Weights of a small GPT-style language model, trained from scratch on English Wikipedia: 14 heads of 32.
MLP neurons of a small language model. Each row is named by its layer, matrix (up: input weights; down: output weights) and neuron, and shows model dimensions 0-127. Each number is 50 + 12 x the weight over its row's rms, rounded and kept within 0 to 99.
After each neuron's rows, "fires after" lists the tokens most often just before its 100 highest values on Wikipedia text that the model never trained on. A number after a token or word is its count.

L3.up304:59 22 38 53 80 31 47 56 41 40 43 58 69 70 43 68 60 50 58 61 41 61 66 54 72 40 37 54 37 50 49 57 47 39 24 56 66 46 46 55 45 49 36 45 44 44 42 51 75 33 30 45 41 50 45 52 58 56 56 39 59 65 60 54 49 61 49 53 58 45 72 33 44 66 45 59 56 36 41 46 54 47 25 40 64 53 29 54 36 55 54 48 44 60 38 42 37 36 92 57 35 33 35 37 55 38 66 48 32 57 52 51 55 74 57 43 59 41 54 50 45 58 30 63 50 50 32 35
L3.down304:38 44 62 36 72 62 59 61 55 60 45 60 50 85 47 51 26 51 43 64 51 66 70 31 51 63 29 52 58 60 58 61 44 40 52 56 58 57 36 55 48 44 42 55 65 58 53 60 57 44 34 40 40 56 38 55 65 67 34 33 65 55 53 62 47 49 58 43 65 38 46 64 43 63 56 53 68 77 32 21 50 65 37 58 59 62 45 52 28 63 67 37 52 58 54 41 52 61 53 39 33 57 48 85 59 58 51 45 49 41 59 47 47 43 35 52 34 51 80 33 37 53 56 32 26 56 42 47
fires after: " Y" 15, " F" 13, " Se" 10, " gu" 6, " y" 4, " f" 4

L7.up186:27 41 47 36 56 49 48 44 57 65 57 44 32 30 53 52 61 71 46 65 50 46 44 43 50 34 47 50 26 46 54 39 32 50 48 52 42 72 32 70 57 48 49 38 51 70 43 77 56 56 55 50 68 65 55 54 57 56 54 33 61 56 39 53 45 45 46 34 74 51 52 58 23 59 55 34 53 68 38 50 08 33 50 46 75 60 47 56 59 51 62 41 45 36 59 48 16 59 55 56 52 72 52 60 38 61 72 54 38 60 42 61 41 58 57 31 51 62 46 55 47 54 33 47 61 64 54 42
L7.down186:50 18 60 70 48 40 64 41 68 40 60 50 47 50 50 51 66 51 37 57 60 63 24 24 77 40 43 48 73 25 33 62 79 45 43 59 46 41 61 54 32 48 37 54 41 63 59 50 54 35 43 55 43 49 34 54 40 48 37 36 47 55 65 65 43 60 50 30 59 51 54 37 45 34 38 53 55 53 55 49 71 37 50 50 76 50 54 46 41 37 71 44 43 41 47 38 36 55 53 38 53 64 62 53 41 51 73 76 48 57 54 54 50 48 47 47 67 46 68 62 46 39 36 63 75 59 38 44
fires after: "\n" 62, " |" 4, " of" 4, " •" 4, " the" 4

L4.up655:42 47 48 56 63 39 57 47 62 45 46 35 45 37 72 33 46 65 48 66 49 48 37 58 51 56 43 58 53 53 53 55 79 59 42 45 56 64 52 70 46 59 51 50 45 46 51 57 50 58 47 53 49 57 48 49 44 36 59 43 40 64 45 49 42 44 63 51 52 68 58 41 58 58 57 50 31 73 54 61 42 26 39 33 50 65 84 48 48 59 46 34 50 52 70 47 64 45 44 47 22 71 56 64 50 75 61 44 38 54 44 32 50 66 49 50 40 67 41 45 65 44 36 31 60 42 33 49
L4.down655:53 44 51 62 50 72 66 47 52 60 55 51 42 38 31 59 38 49 51 42 51 53 42 47 44 59 48 31 06 73 63 49 64 34 60 44 44 59 55 44 42 62 76 54 69 49 42 43 46 57 63 45 45 53 47 50 66 50 38 57 75 60 30 84 43 65 64 38 63 55 63 29 60 39 49 51 44 59 53 47 63 42 58 35 50 61 61 33 47 62 74 46 54 56 63 39 57 54 57 41 60 61 61 55 42 58 55 33 59 46 32 58 55 37 65 37 54 54 50 40 48 48 35 55 48 46 50 39
fires after: " D" 22, " C" 13, " (C" 7, " c" 7, "D" 4, " d" 4

L2.up120:72 41 41 61 51 38 46 37 54 55 55 56 75 64 59 48 81 49 52 38 49 46 35 81 51 39 46 68 40 41 46 40 29 59 31 43 51 61 53 34 43 54 44 61 61 65 46 47 53 38 46 44 43 41 46 49 50 52 55 57 66 42 56 64 55 63 39 37 49 57 51 60 47 85 50 52 34 63 27 70 47 43 48 68 47 42 33 48 36 54 58 50 49 63 32 60 38 44 69 44 42 54 49 50 41 51 61 57 31 55 46 51 45 69 80 54 44 38 57 45 45 62 67 30 61 54 41 66
L2.down120:49 34 56 27 35 40 44 61 34 35 43 36 76 38 36 44 75 51 56 51 54 55 46 42 45 48 65 54 51 53 80 42 47 50 49 48 47 38 51 38 54 66 79 56 46 38 44 38 41 74 65 59 41 55 43 51 52 37 30 60 71 60 61 58 32 48 39 77 48 26 55 44 61 48 38 48 42 50 40 46 74 55 46 47 45 66 79 41 54 33 50 52 64 28 41 52 50 42 60 58 30 40 53 49 47 57 57 73 48 37 55 48 54 61 52 49 64 56 34 78 45 39 49 44 53 49 58 53
fires after: " F" 26, " f" 21, "\n" 9, " (F" 6, ".00" 4

L4.up234:42 69 33 62 53 37 39 60 58 48 53 63 53 54 58 60 55 54 35 58 42 67 43 60 52 61 45 40 45 64 62 47 48 57 62 36 60 68 25 44 46 56 42 59 30 44 59 51 39 33 29 56 46 49 53 47 39 54 44 63 32 57 71 56 19 33 52 56 55 46 54 33 45 60 41 52 40 78 51 68 49 70 41 59 55 68 50 35 42 58 69 45 25 33 57 42 45 36 47 56 37 49 49 46 22 54 51 57 52 56 34 42 63 63 70 46 28 64 64 54 42 39 33 51 61 49 51 51
L4.down234:52 37 59 48 45 59 74 49 51 59 37 51 39 62 65 51 53 59 53 63 49 58 52 47 48 34 57 54 45 56 56 49 55 50 69 48 63 59 51 56 63 66 43 53 53 67 34 59 34 58 55 70 58 59 17 59 64 47 10 49 54 67 38 48 56 74 18 66 70 62 50 56 51 63 51 80 46 44 45 55 47 54 33 46 50 49 55 60 42 46 63 45 38 43 35 45 53 48 50 70 61 34 44 64 56 37 49 56 30 36 65 55 51 34 51 60 48 40 56 33 53 64 45 61 68 58 42 54
fires after: " S" 25, " F" 20, " T" 9, " N" 4, " J" 4

L5.up600:55 45 48 39 57 58 31 65 52 45 62 55 66 48 72 54 42 66 27 40 78 51 37 32 52 39 50 35 42 33 43 61 62 41 49 46 58 34 32 60 48 38 46 37 50 48 61 50 37 45 50 47 51 61 41 63 58 27 36 74 65 57 47 32 55 38 47 28 45 32 56 58 48 56 53 30 42 65 50 38 49 37 50 52 47 35 47 39 32 29 33 61 58 38 65 43 52 46 48 49 49 61 28 52 56 38 42 33 29 53 40 78 62 65 52 36 73 35 58 50 71 44 43 63 61 57 29 53
L5.down600:53 70 69 52 52 46 40 48 45 57 56 43 44 25 58 37 49 53 71 23 62 44 62 68 47 57 63 50 34 51 61 41 55 45 55 65 30 48 53 73 62 38 52 51 39 43 54 66 35 65 46 70 55 45 25 57 46 51 49 44 46 46 64 47 44 42 54 64 47 32 40 42 39 40 53 48 35 40 48 42 46 37 50 42 50 41 45 57 55 64 70 64 95 33 57 46 47 37 70 50 61 57 37 49 43 44 62 47 42 53 63 64 53 26 49 44 36 52 52 30 56 32 57 54 49 58 60 65
fires after: " |" 48, ";" 25, " A;" 14, " R" 4

L2.up103:69 38 41 43 58 48 68 57 52 54 58 58 46 26 57 52 71 65 40 63 50 53 45 70 48 82 60 46 48 33 76 37 48 45 53 46 43 28 56 51 61 74 31 46 50 68 64 74 62 24 37 58 68 46 56 61 45 24 58 55 29 54 59 64 59 61 45 55 67 22 36 21 70 60 40 38 42 47 42 33 40 50 55 46 46 49 42 53 43 53 51 42 52 51 58 50 29 39 53 76 49 35 46 62 31 49 45 59 60 66 34 43 72 60 39 57 33 52 66 39 37 62 60 46 46 67 39 38
L2.down103:39 61 72 54 54 50 68 53 54 57 56 55 72 45 39 45 50 36 53 47 46 69 39 52 41 59 59 61 37 42 51 37 76 56 37 40 50 45 60 32 74 55 48 43 34 43 14 38 61 61 64 38 43 53 45 35 82 27 49 62 61 52 49 66 51 58 46 46 53 58 46 31 67 46 44 46 47 78 56 49 59 34 41 40 49 45 47 74 57 41 65 48 49 53 44 54 82 26 60 65 76 39 55 68 50 55 74 77 50 45 37 33 54 42 42 45 65 74 32 66 34 49 62 33 62 54 31 57
fires after: " F" 36, " L" 13, " M" 11, " G" 10, " S" 6

L7.up678:69 59 57 24 65 72 59 40 63 76 52 50 53 53 59 51 52 75 51 33 66 61 36 49 50 67 12 44 42 48 19 45 53 40 44 55 52 50 47 64 42 47 56 38 62 33 47 62 41 34 43 46 45 65 57 50 28 36 54 59 41 30 35 59 76 48 42 31 34 51 63 57 44 62 67 48 49 58 58 46 55 75 32 53 52 47 48 59 47 37 36 56 42 48 43 33 49 29 66 28 47 50 52 65 52 39 59 34 36 52 47 56 50 72 45 28 49 45 56 45 84 48 52 58 49 36 51 47
L7.down678:64 53 42 41 47 52 47 65 60 65 44 29 54 55 41 66 42 60 40 58 58 48 45 41 41 60 31 48 42 65 50 34 45 30 32 55 48 57 59 51 45 54 63 29 48 53 54 69 46 30 50 50 35 60 42 42 40 47 61 38 51 62 28 58 54 61 55 46 20 24 44 47 52 60 60 51 30 57 52 61 55 74 31 46 70 49 39 52 52 34 50 45 29 26 40 42 58 38 59 50 48 51 62 53 49 55 49 33 34 61 54 69 51 66 51 40 57 50 69 41 49 52 45 66 39 44 44 48
fires after: " |" 76, " R" 4

L7.up561:60 26 53 73 48 54 63 62 52 49 73 48 45 45 60 57 61 55 60 55 51 54 48 27 57 43 45 38 37 42 69 29 42 41 40 50 50 70 37 75 67 67 47 48 61 64 44 40 39 62 40 57 40 73 55 51 52 20 58 19 39 57 29 52 41 21 49 67 60 55 51 26 71 65 57 49 43 36 23 64 27 56 57 52 65 33 70 51 58 56 53 57 53 55 41 45 61 43 36 65 47 62 70 51 57 66 61 36 42 54 50 55 61 32 51 43 46 39 38 41 50 70 34 53 55 47 55 47
L7.down561:55 50 52 63 50 58 61 48 45 55 23 33 54 41 33 49 37 71 27 51 52 60 55 55 51 33 27 65 56 74 43 58 41 43 52 59 44 46 36 44 55 50 83 52 48 37 57 70 44 45 52 33 61 55 49 33 29 66 66 71 61 56 70 42 34 38 36 33 53 37 73 44 50 39 67 50 38 65 55 64 57 61 46 41 39 65 46 50 45 57 50 40 27 58 61 66 54 62 44 54 40 53 62 44 45 60 25 46 55 54 60 43 44 59 27 56 51 51 54 50 43 55 36 50 39 45 54 53
fires after: " p" 30, " m" 5, "om" 5, " sp" 5, "p" 5

L3.up65:48 45 37 54 76 58 65 62 69 40 35 54 55 40 54 39 60 40 59 62 70 61 54 79 66 47 46 26 45 41 55 26 32 45 46 37 66 32 56 57 55 45 32 50 49 45 54 58 69 29 46 57 45 45 52 50 37 49 52 52 55 62 45 58 49 57 71 48 69 31 61 39 62 71 60 39 53 51 57 51 47 39 33 62 40 69 39 55 38 49 35 20 51 49 55 50 47 48 42 47 59 54 55 69 45 40 47 51 25 51 46 60 47 40 47 55 36 82 41 44 71 73 62 51 64 52 56 42
L3.down65:58 67 47 33 54 29 52 58 53 43 67 62 62 47 55 34 55 29 51 48 86 48 25 50 55 48 32 57 67 52 32 65 59 52 51 58 46 41 63 44 47 26 75 64 48 67 37 43 46 39 58 57 61 33 59 42 47 55 47 71 56 60 50 61 80 54 64 36 33 44 38 61 57 62 64 40 38 66 54 52 67 47 63 40 31 54 65 36 40 59 46 52 64 49 57 54 49 52 59 49 25 43 61 45 44 54 44 48 63 60 57 66 64 55 41 35 58 70 60 62 60 47 40 72 50 56 73 52
fires after: " f" 25, " F" 22, "ran" 5, "-f" 4, " def" 4, " eff" 4

L5.up145:37 45 46 53 62 48 47 61 55 66 42 72 38 51 64 66 44 50 46 40 53 74 50 53 59 56 56 57 50 18 49 45 51 33 44 50 43 52 47 45 52 43 61 50 28 37 57 54 69 42 36 58 44 61 57 60 51 50 58 43 51 54 56 43 39 35 35 20 77 61 54 53 46 49 21 57 33 54 51 52 52 46 59 50 56 54 51 59 50 43 44 49 45 55 40 33 38 47 46 53 51 54 56 66 56 90 64 54 49 63 60 47 77 53 36 73 41 31 36 25 40 44 57 69 45 50 37 45
L5.down145:52 46 27 59 43 75 51 32 36 33 36 47 65 59 54 42 52 28 52 58 43 60 54 48 48 62 74 47 48 61 66 49 43 59 36 43 52 27 45 51 60 59 47 52 72 57 53 52 37 56 50 50 69 69 45 45 34 56 48 28 60 47 48 33 64 53 55 65 41 43 57 31 53 57 49 18 52 47 49 46 28 51 31 56 40 55 50 54 46 41 62 58 71 58 63 33 60 53 74 61 44 54 32 50 44 55 06 47 55 29 43 53 53 64 68 66 39 61 58 69 65 36 50 52 70 55 45 57
fires after: " s" 16, " S" 15, " h" 10, " f" 9, " H" 7

L5.up177:29 56 52 52 59 50 26 44 67 47 59 44 46 48 45 45 45 51 39 53 72 54 35 46 61 41 42 38 20 58 41 44 64 37 43 52 40 14 34 59 44 66 45 25 39 49 51 44 61 55 46 59 61 60 52 50 48 46 61 35 59 58 52 39 51 34 34 40 77 45 47 49 56 52 54 62 62 77 62 59 36 49 51 71 57 41 66 41 33 53 57 53 42 34 58 37 53 44 57 69 55 51 53 37 49 28 52 41 42 68 34 60 56 66 53 42 52 41 47 64 53 50 49 79 59 55 51 64
L5.down177:31 46 51 32 40 38 29 73 46 51 39 62 48 60 51 52 52 73 44 47 33 49 26 45 42 45 34 59 45 37 51 76 52 57 39 28 48 32 46 61 43 50 52 33 43 60 56 50 58 66 30 60 55 41 53 59 50 64 44 56 52 45 40 63 52 67 49 39 70 24 27 30 57 60 55 44 34 57 34 53 61 46 35 50 53 47 41 50 49 46 81 56 49 44 41 53 52 58 65 67 65 58 62 48 54 31 86 60 37 55 29 36 53 43 55 39 77 57 38 42 40 52 45 45 46 31 76 53
fires after: " |" 26, "|" 17, " R" 7, "\n" 6, " Time" 4, "ision" 4

L2.up133:47 55 59 48 68 70 52 56 73 74 69 54 54 52 53 61 68 49 60 60 46 66 37 64 49 61 42 46 41 49 65 62 65 46 62 64 28 24 33 24 56 47 26 59 51 71 52 26 49 54 47 68 46 51 34 44 69 32 50 52 44 43 51 54 44 48 26 63 73 50 65 39 46 50 47 34 70 48 51 47 32 59 42 46 53 70 52 52 55 59 46 52 45 47 38 55 53 49 49 57 39 36 44 42 38 63 70 09 36 47 66 46 65 48 53 25 54 46 63 48 60 67 50 46 61 38 48 59
L2.down133:48 57 67 39 54 53 46 56 62 60 39 46 41 66 67 53 67 40 61 50 53 55 37 31 45 49 53 63 39 44 37 66 48 45 71 30 69 57 53 45 28 60 55 79 50 39 59 44 44 40 58 34 61 57 45 59 66 42 56 31 49 32 35 62 31 52 58 41 48 50 57 50 44 60 47 66 32 56 66 51 52 66 47 41 44 38 55 51 44 48 36 72 32 45 57 60 45 55 44 32 68 27 47 44 40 39 62 43 60 55 31 79 62 47 22 66 40 49 50 42 55 50 59 54 75 59 62 38
fires after: " R" 15, " M" 10, " K" 7, " Sh" 6, "an" 6, "h" 6

L5.up147:62 42 33 45 77 43 57 35 63 39 44 44 68 49 45 51 68 52 47 45 44 47 31 65 42 32 61 58 25 27 53 40 48 55 39 39 61 62 50 54 43 36 46 66 42 36 62 76 64 62 53 72 52 57 35 35 60 61 48 46 50 57 36 61 36 49 45 43 47 43 99 58 51 64 59 46 42 71 76 38 68 35 48 62 63 63 55 66 45 46 43 56 24 62 59 38 37 25 55 53 48 38 63 59 45 53 50 50 16 63 28 28 41 49 59 57 57 55 35 45 53 21 51 58 62 61 60 45
L5.down147:41 58 46 37 64 49 54 27 74 59 44 46 65 35 43 63 63 56 33 45 55 68 39 50 63 67 47 55 35 30 46 60 55 53 41 51 54 67 33 29 34 41 74 54 51 52 57 38 56 63 59 44 33 54 53 44 32 35 43 54 50 54 47 60 25 34 63 56 46 64 64 34 52 59 53 43 62 55 51 74 48 45 68 66 42 50 42 56 38 66 54 47 41 45 77 46 49 23 53 56 52 20 74 67 56 63 78 47 39 45 43 45 75 77 53 48 44 24 48 68 61 38 51 50 65 27 52 45
fires after: "\n" 71, " im" 4

L5.up10:24 50 36 52 69 36 27 42 73 48 63 54 43 64 69 48 40 42 37 48 50 60 32 61 57 55 47 47 46 49 36 54 68 76 45 48 79 55 46 31 56 75 33 78 58 48 62 32 56 51 53 58 62 64 55 55 63 41 51 43 42 45 58 47 73 47 35 42 62 62 71 50 45 38 47 47 42 41 35 62 25 55 37 54 59 46 76 24 48 49 33 34 29 49 36 45 36 50 42 25 51 46 57 37 29 72 56 40 55 55 47 42 49 61 41 34 30 48 56 52 45 66 53 60 51 67 40 41
L5.down10:33 61 48 58 49 46 46 47 44 55 39 38 65 53 52 60 57 44 34 54 59 60 60 42 53 48 44 47 40 48 43 47 46 48 52 41 62 47 58 33 62 62 63 52 55 56 57 49 71 56 50 40 66 48 36 58 57 36 47 57 43 61 35 65 33 57 61 60 62 60 62 45 64 43 71 70 44 47 38 57 31 29 49 51 56 52 73 56 41 64 57 60 46 26 38 16 35 64 56 56 46 49 48 79 31 60 69 65 36 48 38 29 45 43 54 55 56 71 54 52 55 58 51 67 55 26 43 23
fires after: " R" 25, " p" 10, " K" 10, " o" 6

L3.up212:45 43 45 24 53 57 52 44 59 48 47 45 32 60 32 54 55 58 65 48 61 52 45 53 74 55 32 37 22 22 45 55 73 60 37 35 50 36 37 65 55 64 24 41 53 51 59 65 60 49 48 50 50 69 69 60 50 55 33 40 41 65 51 57 53 60 53 22 43 39 62 31 43 49 54 47 62 54 42 70 33 42 35 48 50 59 63 47 39 48 47 48 40 30 62 32 56 18 61 74 39 51 57 37 47 45 57 56 55 55 27 38 53 50 77 42 31 44 58 60 71 41 59 51 37 53 50 52
L3.down212:46 59 50 41 57 49 45 34 56 67 54 78 63 35 44 34 58 53 40 36 64 42 54 50 36 79 62 31 37 52 35 67 47 49 38 45 54 39 47 53 50 38 43 59 48 47 45 51 59 44 58 57 61 62 50 37 63 47 37 62 26 58 61 46 45 53 43 35 59 67 23 38 33 64 48 53 49 51 49 23 50 57 35 35 51 58 45 50 51 55 45 58 53 47 61 26 62 46 62 60 70 33 42 58 45 63 76 58 34 54 46 42 36 57 55 52 44 56 53 52 64 63 53 55 58 31 57 47
fires after: "\n" 72, " Center" 6

L4.up892:37 62 48 36 65 37 51 39 68 45 38 62 50 52 51 66 61 65 51 33 57 45 42 50 42 57 66 53 37 29 46 62 64 82 72 49 62 52 54 64 26 42 50 69 66 48 71 55 55 28 35 52 36 64 58 13 45 50 48 54 18 63 56 53 34 59 47 29 61 47 54 23 31 59 43 55 57 53 56 48 50 61 38 41 44 75 69 49 52 85 39 47 41 41 56 28 50 31 52 63 60 34 30 49 28 58 55 50 39 41 47 43 62 58 58 41 59 70 43 54 63 53 43 58 59 54 40 42
L4.down892:47 60 48 22 57 50 58 47 52 58 66 64 44 62 64 67 62 45 64 41 47 58 53 53 62 55 55 40 55 47 51 61 54 50 62 57 79 56 67 23 48 55 29 50 59 30 62 56 48 60 17 63 26 69 39 28 72 56 51 37 46 58 53 43 49 50 51 40 22 46 45 27 53 48 47 64 37 73 57 30 59 50 61 37 49 35 75 66 42 34 29 52 36 57 65 37 51 52 49 44 42 46 42 52 46 66 92 58 64 53 51 44 68 49 47 56 33 58 56 63 76 49 59 42 53 51 50 62
fires after: "\n" 67

L3.up529:52 47 72 56 42 38 48 46 66 54 48 29 54 55 34 57 61 75 50 47 75 50 42 48 46 31 41 47 35 44 57 47 55 52 56 51 65 70 35 79 40 52 52 60 39 33 41 60 48 46 70 40 51 60 54 51 55 67 41 31 35 58 61 45 28 39 64 54 53 42 50 52 63 46 64 50 61 46 73 44 63 28 57 55 62 57 59 44 42 27 46 44 55 53 49 52 49 52 33 40 45 54 41 51 42 73 68 46 42 51 41 60 42 67 39 59 57 72 48 64 40 65 27 61 82 51 47 49
L3.down529:45 35 51 43 37 30 51 53 56 31 42 46 30 57 54 68 43 52 51 53 66 33 53 47 57 47 66 55 49 30 54 35 44 26 67 58 60 58 42 69 43 59 47 50 45 27 28 81 48 44 53 72 44 46 36 48 50 41 67 62 42 46 43 41 48 38 32 55 61 50 58 47 53 28 44 62 49 38 62 44 49 27 57 39 59 57 56 51 44 58 42 53 48 51 49 27 66 37 45 51 42 43 69 58 47 37 47 53 57 44 15 54 42 34 47 49 60 81 45 45 58 33 25 59 67 57 46 47
fires after: " St" 16, " D" 12, " d" 9, " H" 8, " st" 7

L4.up797:56 54 44 36 67 45 51 44 55 52 55 41 33 33 54 66 43 49 32 76 51 72 23 33 70 57 37 46 46 41 51 52 53 67 59 68 55 41 36 54 38 57 49 67 85 42 82 74 52 45 29 59 38 73 68 38 59 38 62 56 48 59 63 24 43 44 37 46 62 42 62 43 33 57 70 35 42 60 23 57 46 53 51 49 68 55 65 34 41 59 45 65 52 65 48 36 35 32 38 47 48 48 45 34 65 52 53 39 45 47 49 40 71 59 46 62 49 35 52 40 45 60 58 39 41 47 45 60
L4.down797:46 37 52 71 42 57 51 34 63 38 54 56 63 25 58 50 45 48 46 35 57 59 81 67 46 51 50 41 52 46 36 43 48 27 60 42 66 58 53 67 58 73 49 68 47 43 53 40 42 56 52 66 58 41 67 52 29 60 75 70 26 45 71 38 52 35 55 64 43 63 48 31 35 60 38 62 37 43 37 49 39 49 50 63 51 46 47 33 51 38 66 47 48 34 45 65 57 61 58 66 51 54 47 43 45 62 20 44 34 37 76 37 14 45 45 59 50 40 69 57 49 61 47 35 41 46 59 39
fires after: " P" 21, " R" 15, "P" 10, " p" 8, " pl" 5

L5.up445:48 44 45 38 51 59 37 48 49 55 48 62 59 39 47 54 57 55 50 58 55 59 37 68 43 57 42 51 41 44 49 69 49 34 41 58 49 41 46 56 36 27 39 63 70 51 73 43 73 59 66 46 51 36 44 59 40 41 60 59 50 32 65 24 42 50 65 33 78 52 54 58 35 37 46 47 46 66 48 52 42 68 34 38 44 63 47 46 38 44 54 41 15 33 68 68 46 50 58 47 17 41 29 35 51 57 63 55 49 62 56 38 51 29 61 53 46 55 73 39 61 51 54 26 37 67 51 34
L5.down445:41 36 47 68 56 61 48 48 33 47 56 45 38 60 66 63 17 41 21 55 52 45 50 56 48 45 74 57 65 65 58 60 55 61 43 63 42 38 41 31 50 54 48 53 49 31 43 52 49 59 54 48 45 70 45 59 40 35 44 24 78 43 64 56 57 73 30 56 38 54 40 46 72 35 38 57 55 48 37 48 53 45 44 31 58 39 60 45 40 40 39 62 62 61 50 58 45 46 40 53 50 45 54 75 41 59 38 47 42 22 39 70 77 56 49 59 58 58 60 64 40 66 60 47 75 49 37 48
fires after: " J" 15, " P" 14, " Ch" 10, "\n" 10, " g" 8, " do" 6

L5.up57:26 56 47 27 54 54 44 40 45 28 30 46 48 44 59 40 52 63 41 36 54 58 46 38 33 49 51 56 57 40 48 49 49 47 31 56 46 47 42 48 57 64 35 82 51 45 52 51 87 58 75 52 68 56 50 43 61 61 56 57 43 50 72 48 40 13 59 61 47 37 60 33 45 35 58 44 63 71 44 32 31 52 38 30 58 59 58 55 42 52 60 47 41 52 62 66 42 46 44 42 68 23 41 68 64 57 60 38 53 57 39 54 38 70 36 68 32 34 63 18 74 36 46 34 56 58 61 48
L5.down57:58 60 60 52 25 59 53 54 51 38 29 55 37 40 47 47 54 44 62 42 66 42 64 35 63 51 55 55 63 68 69 52 31 53 57 44 39 37 69 44 53 47 54 34 31 63 62 66 54 30 58 39 43 40 55 41 64 18 50 28 65 57 48 38 47 44 59 79 59 49 53 60 66 46 74 75 51 52 63 66 50 45 60 58 57 55 67 66 36 44 45 45 34 48 52 24 59 48 46 55 61 58 62 33 49 40 36 52 41 42 42 55 56 49 64 65 47 43 48 76 41 45 64 63 72 38 38 55
fires after: " D" 16, " B" 15, " g" 7, " R" 6, " P" 5, "i" 4

L3.up666:49 43 54 51 49 47 48 63 56 44 48 59 43 58 47 80 68 56 59 61 49 54 64 58 76 52 55 57 54 23 51 54 29 49 39 65 52 43 45 46 52 72 40 75 38 65 50 63 57 43 55 51 43 34 57 49 56 31 81 49 38 57 37 59 22 41 41 44 67 37 67 58 50 57 38 63 55 63 44 27 46 57 27 43 28 52 53 51 43 52 42 45 48 45 44 37 53 44 25 58 61 52 63 57 44 41 44 71 41 65 51 41 43 58 70 51 35 49 59 46 55 46 35 58 65 41 43 50
L3.down666:43 54 34 56 29 42 28 38 33 47 44 51 49 53 59 40 46 13 51 75 47 32 54 31 31 40 60 62 54 84 42 62 50 49 65 49 49 47 43 46 63 76 50 52 59 59 31 64 49 53 63 67 67 51 33 38 55 52 46 41 55 40 84 59 36 46 52 41 44 38 52 25 59 64 59 50 49 23 50 74 43 47 50 50 43 67 53 43 61 34 52 59 75 64 44 41 55 59 49 59 53 52 49 59 56 75 80 32 49 55 35 69 57 34 52 33 47 70 55 54 53 59 62 60 67 52 23 65
fires after: " F" 20, " f" 9, " S" 8, " a" 6, " C" 6, " A" 6

L2.up306:67 65 46 51 58 50 26 56 47 56 34 55 81 58 63 43 50 60 46 44 59 52 36 53 43 44 70 36 26 49 63 58 43 63 42 71 50 33 42 56 18 45 31 83 43 48 37 55 34 66 48 46 46 50 44 10 46 61 43 31 48 55 57 41 33 49 43 56 56 37 60 60 52 52 62 54 66 50 44 56 34 38 42 57 49 57 44 57 42 38 42 57 43 53 47 47 30 42 28 29 41 32 50 57 62 63 62 55 34 61 32 12 48 55 52 35 62 53 48 57 52 37 32 35 55 74 46 49
L2.down306:67 43 33 52 53 55 37 49 36 60 45 48 46 64 51 45 54 54 44 24 55 51 58 52 47 54 37 60 51 33 73 59 52 64 67 81 65 46 56 69 31 51 51 61 49 55 58 52 60 44 40 44 47 45 45 55 65 43 46 32 44 53 51 50 43 44 43 46 78 53 53 33 43 53 39 50 75 35 35 45 57 43 59 61 28 46 50 56 45 48 42 50 48 61 67 39 55 35 43 37 44 82 69 70 54 53 60 48 54 74 35 64 44 42 59 61 57 33 45 75 42 40 38 49 60 31 61 57
fires after: "\n" 42, "t" 4, "h" 4, " an" 4

L2.up716:47 36 34 34 72 46 48 57 62 65 39 26 57 32 61 53 44 54 46 53 52 56 54 67 49 61 56 43 27 35 30 45 41 75 32 58 64 34 41 71 58 43 15 56 33 50 60 55 46 27 59 50 68 54 39 34 42 51 62 47 54 64 56 44 64 41 32 14 66 56 60 62 40 48 76 48 42 67 42 67 50 39 39 44 56 62 55 74 43 47 41 38 40 66 55 54 43 58 45 49 57 35 60 56 33 59 65 42 18 67 52 36 71 53 57 38 52 69 52 41 39 45 48 42 52 63 56 57
L2.down716:42 48 58 49 59 49 49 35 70 60 22 56 37 46 35 45 53 59 28 45 56 53 36 49 49 49 64 49 49 47 38 50 45 73 32 60 43 68 48 68 39 58 58 39 61 43 48 47 60 71 50 53 62 46 57 64 43 66 48 45 52 52 43 39 55 58 56 49 60 43 50 41 55 35 55 56 51 51 57 74 75 30 47 77 42 45 43 54 57 52 40 38 51 70 36 54 23 69 38 26 55 51 51 58 41 39 87 39 46 42 34 61 50 60 54 57 70 23 56 36 39 48 51 58 64 23 48 65
fires after: "\n" 90

L2.up70:58 68 50 63 46 55 46 46 53 76 62 52 55 40 54 66 56 56 77 57 44 67 25 52 63 47 45 34 36 49 64 44 49 68 55 47 49 40 55 12 57 49 61 67 36 64 63 56 50 47 56 50 44 42 50 60 31 33 52 41 78 54 32 48 42 61 53 39 45 39 44 22 71 56 47 34 61 56 47 48 36 39 61 56 24 31 29 54 51 62 85 52 48 29 51 44 51 30 32 40 35 51 39 60 48 49 49 53 42 67 43 66 46 66 60 42 67 82 76 54 67 49 57 50 64 46 54 45
L2.down70:52 60 39 54 53 49 52 50 40 50 60 54 54 53 43 52 44 47 68 31 50 69 51 43 45 65 69 43 49 54 38 60 47 33 59 61 55 50 49 48 60 34 33 43 37 37 41 54 53 56 48 58 31 40 45 50 46 36 46 42 58 59 59 53 47 43 53 25 69 39 42 44 50 67 44 61 45 40 60 73 55 58 59 34 47 48 46 58 67 26 55 63 39 38 60 38 57 68 41 68 50 61 48 38 50 52 71 48 69 31 24 71 77 37 48 64 55 58 47 45 65 53 59 48 62 60 37 51
fires after: " F" 25, " f" 23, " promoted" 8, "eat" 6, "f" 5